Part of a small language model's weights.
Architecture: biases, tied embeddings.
Training: a variant of Muon for these matrices, 513M tokens, 15641 steps.
MLP neurons of a small language model. Each row is named by its layer, matrix (up: input weights) and neuron, and shows model dimensions 32-287. Each number is 128 + 24 x the weight over its row's rms, rounded and kept within 0 to 255. Numbers have three digits each.
After each neuron's rows, "fires on" lists the tokens most often at its 100 highest values on Wikipedia text that the model never trained on.

L4.up665:129176135098103113138104120124131139135095119136149149093092087139101082153158176120128146147126147152144141117148123145125106095205101121156158169113146118075112107098205143121126125191138161148145123118111101120126109136119122092161164108154113119139129137122138141126097092129109091111158121085146117116117153158115086145143108138074110107144151139159092143145148129125118183138145113108091107110126121124168085128131129111151119130143081139151110121113159098115095137138082179112121123164166115122132134070134133079161158139132117093112118088132099095124163143134129104125133113129191134141148082118164126191126122148126144165155119120152097120125163137113133133092114144138168133138125137119117105126173151085127158191148086119160141106142134122100114112157159109
fires on: ".", " U", " New", " Public", " Supreme", " No"

L7.up393:129067160156116124101160121122120090142144128132136180104106142159112115094119147154162102121135107150157148163144112149082146127180183090134107149109090142113116116066147163092121163145144115117159154194128152112162117111151101144159135135149140153142117083138185128122106148082096112147126123119082124091140110128113130100140087160124094110123138133106141115136160137155153114159117101145134159116124111081159121129165131155142095170101104117128120126203110099125134124102116101167115129140111088141096150097144136107119127103127131162171140126124135141105132160143151105149101119117124088155097122126161119170133141120139143124150116129136131144107136120092108134124122163156119106118139154106077147140117118109102165154121128126098103087102102102130111179124131155
fires on: " |", " the", " W", " All"

L4.up1468:140172090119101138154126120122110138119125154152135146085107128148104110117109130116154137148137117115092075137118118163139155125124130169154125115085161130136117153114157135144163142124122126127131130131131114117119104119124173142119116100116076159072115127151127104152140146123143138116157147101137112156107090123155161103106153119114170143139134092114120120150128122087150120163118110149138149116165136103133175176159137094110135140121100160185147113144133096146067129127140169107150077121158140154089106103147107106145139132138116108116129115106104148148127148118105092100128084119135158174109176129190113114119103138100123116108171129106134126123114104121116130139137119127101113145132142103103140097203116133133138113112133068150148173103151087133122168118129133
fires on: " Co", " $", " \\", " Pri"

L6.up1150:098170106176087137110132138084135127141118144102087164159134135127079182157088134099172132128098189098143106103145160134133113105170151110117139123100130141109179140142143075130099145077127135124111166140162144162114147160132113123113115142171129141136131112137119175124092134134101127139110148102122133100146163141097166124135125154125140160185100101130132128153150148111178128096130138158139111148151135109099124155138085141128125136186083123174084131170152167116133116154126144069099120108174100150122152135151177138132125110138131130142176087125148092128144151092116132117056151105154107128122132098117136131138130116129135148127153114131106142123089124159113112122129145131151142142157146078104155091128107122107102103124132119137132142116101120151121065116152141
fires on: " New", " ", "a", " No"

L6.up1121:151134126096098120095121127158077111115164124128121096202114145138178104076150105103145089113111158163121115128127151137086084111115111123135118133139126091140126107101184143113165123145151113134112146103184116101159114115111145149111157089107116108155151125091101148134163165115129127153118133123116138130161160106124141084104116112138120082102173164150141105141101139127164133146134069153130132105107125121102096146119130141156146123182112126109112118103133127112132146116116133098105143153141155124118128145140126121145117147160126142151127183085159135126159134163139116147134152096138131139126173090157175139121116118105142075161109134071125130105137160181125171105156105120116131145121140129110125115127064116138146138089113108108132149108156104107100115122191135
fires on: " years", " St", "st", "th", " master"

L6.up701:111122124098106139136104107120141109110116082136119149123171103147099103161075108118160129181153129080154108120159109143118144107131132135131108114109130158172113114133155157120151120062135154153108108137121117167167127098152095118160106119111158140091138122119143157105105111135098115157135120145135113062131136088156139115129109183087125115116125195142129146154123115054140133136128142133085153119149126155103118152135095109119125138102145136110176109097111140149132091125142092125132133117154121157098124143148148139130110150131146176177131125114146136108146117182171126135195125133165135137090163164130092153100132171141155155092111133159133121127135136118099086118106055155137119097134171154155158125144096119097119104122101153132135137141104115138162112119133152
fires on: " was", " as", " a", " to", " had"

L7.up565:151105152150097144119120108169091133101130130156180139136167085107131119164129113118093131141141115140137141109124144098096097134177167098161119117143132150176135123115171140141132113178135160185133146129112129125160127151165145125120153131138140135110138092111097128115183114123151133121140123154116156112103129119155104116062124126122135151135128157123076138122143116119095126139110083130133137116157159119081153123121145151163114073110136102100152147149105082150157134129086152112162152115129079167135094138101149153081102137126158099114116146101093121135102120165124141151072088109171140117118126091106167139112125116108128151138123102145115091172163126131152118116111151091094138077106121119135147156130143139103097126174153130177122099150101109135142159116118121
fires on: ")", " Independent", " Q", " Labour", " Labor"

L7.up1092:129132169121110117179122139161096103134156165102115124127106118143132110077124160136111145118062147156088133121157109139104132150090107126108128143128090130110185142159181108168177143106150142152123102134153104078101113090166134133119122161104144127130145147114114116136137109170122097101151149107122152142125112118127112121078148142097104111176119115143150136138134130134149101153136138093149155126175145117095104105131139112167144123132159127090162150131121156148110148159136170078104143121149114146111111110093159106109084127086129112109128106108126157115136122127141179134059147149094140107103094096156124159097116098160111128121133074129142096118169081125133172120135139193119123154127146106089098111142094108132135108128115111162124171163112137142101136115168097
fires on: " K", ".", " S", " H"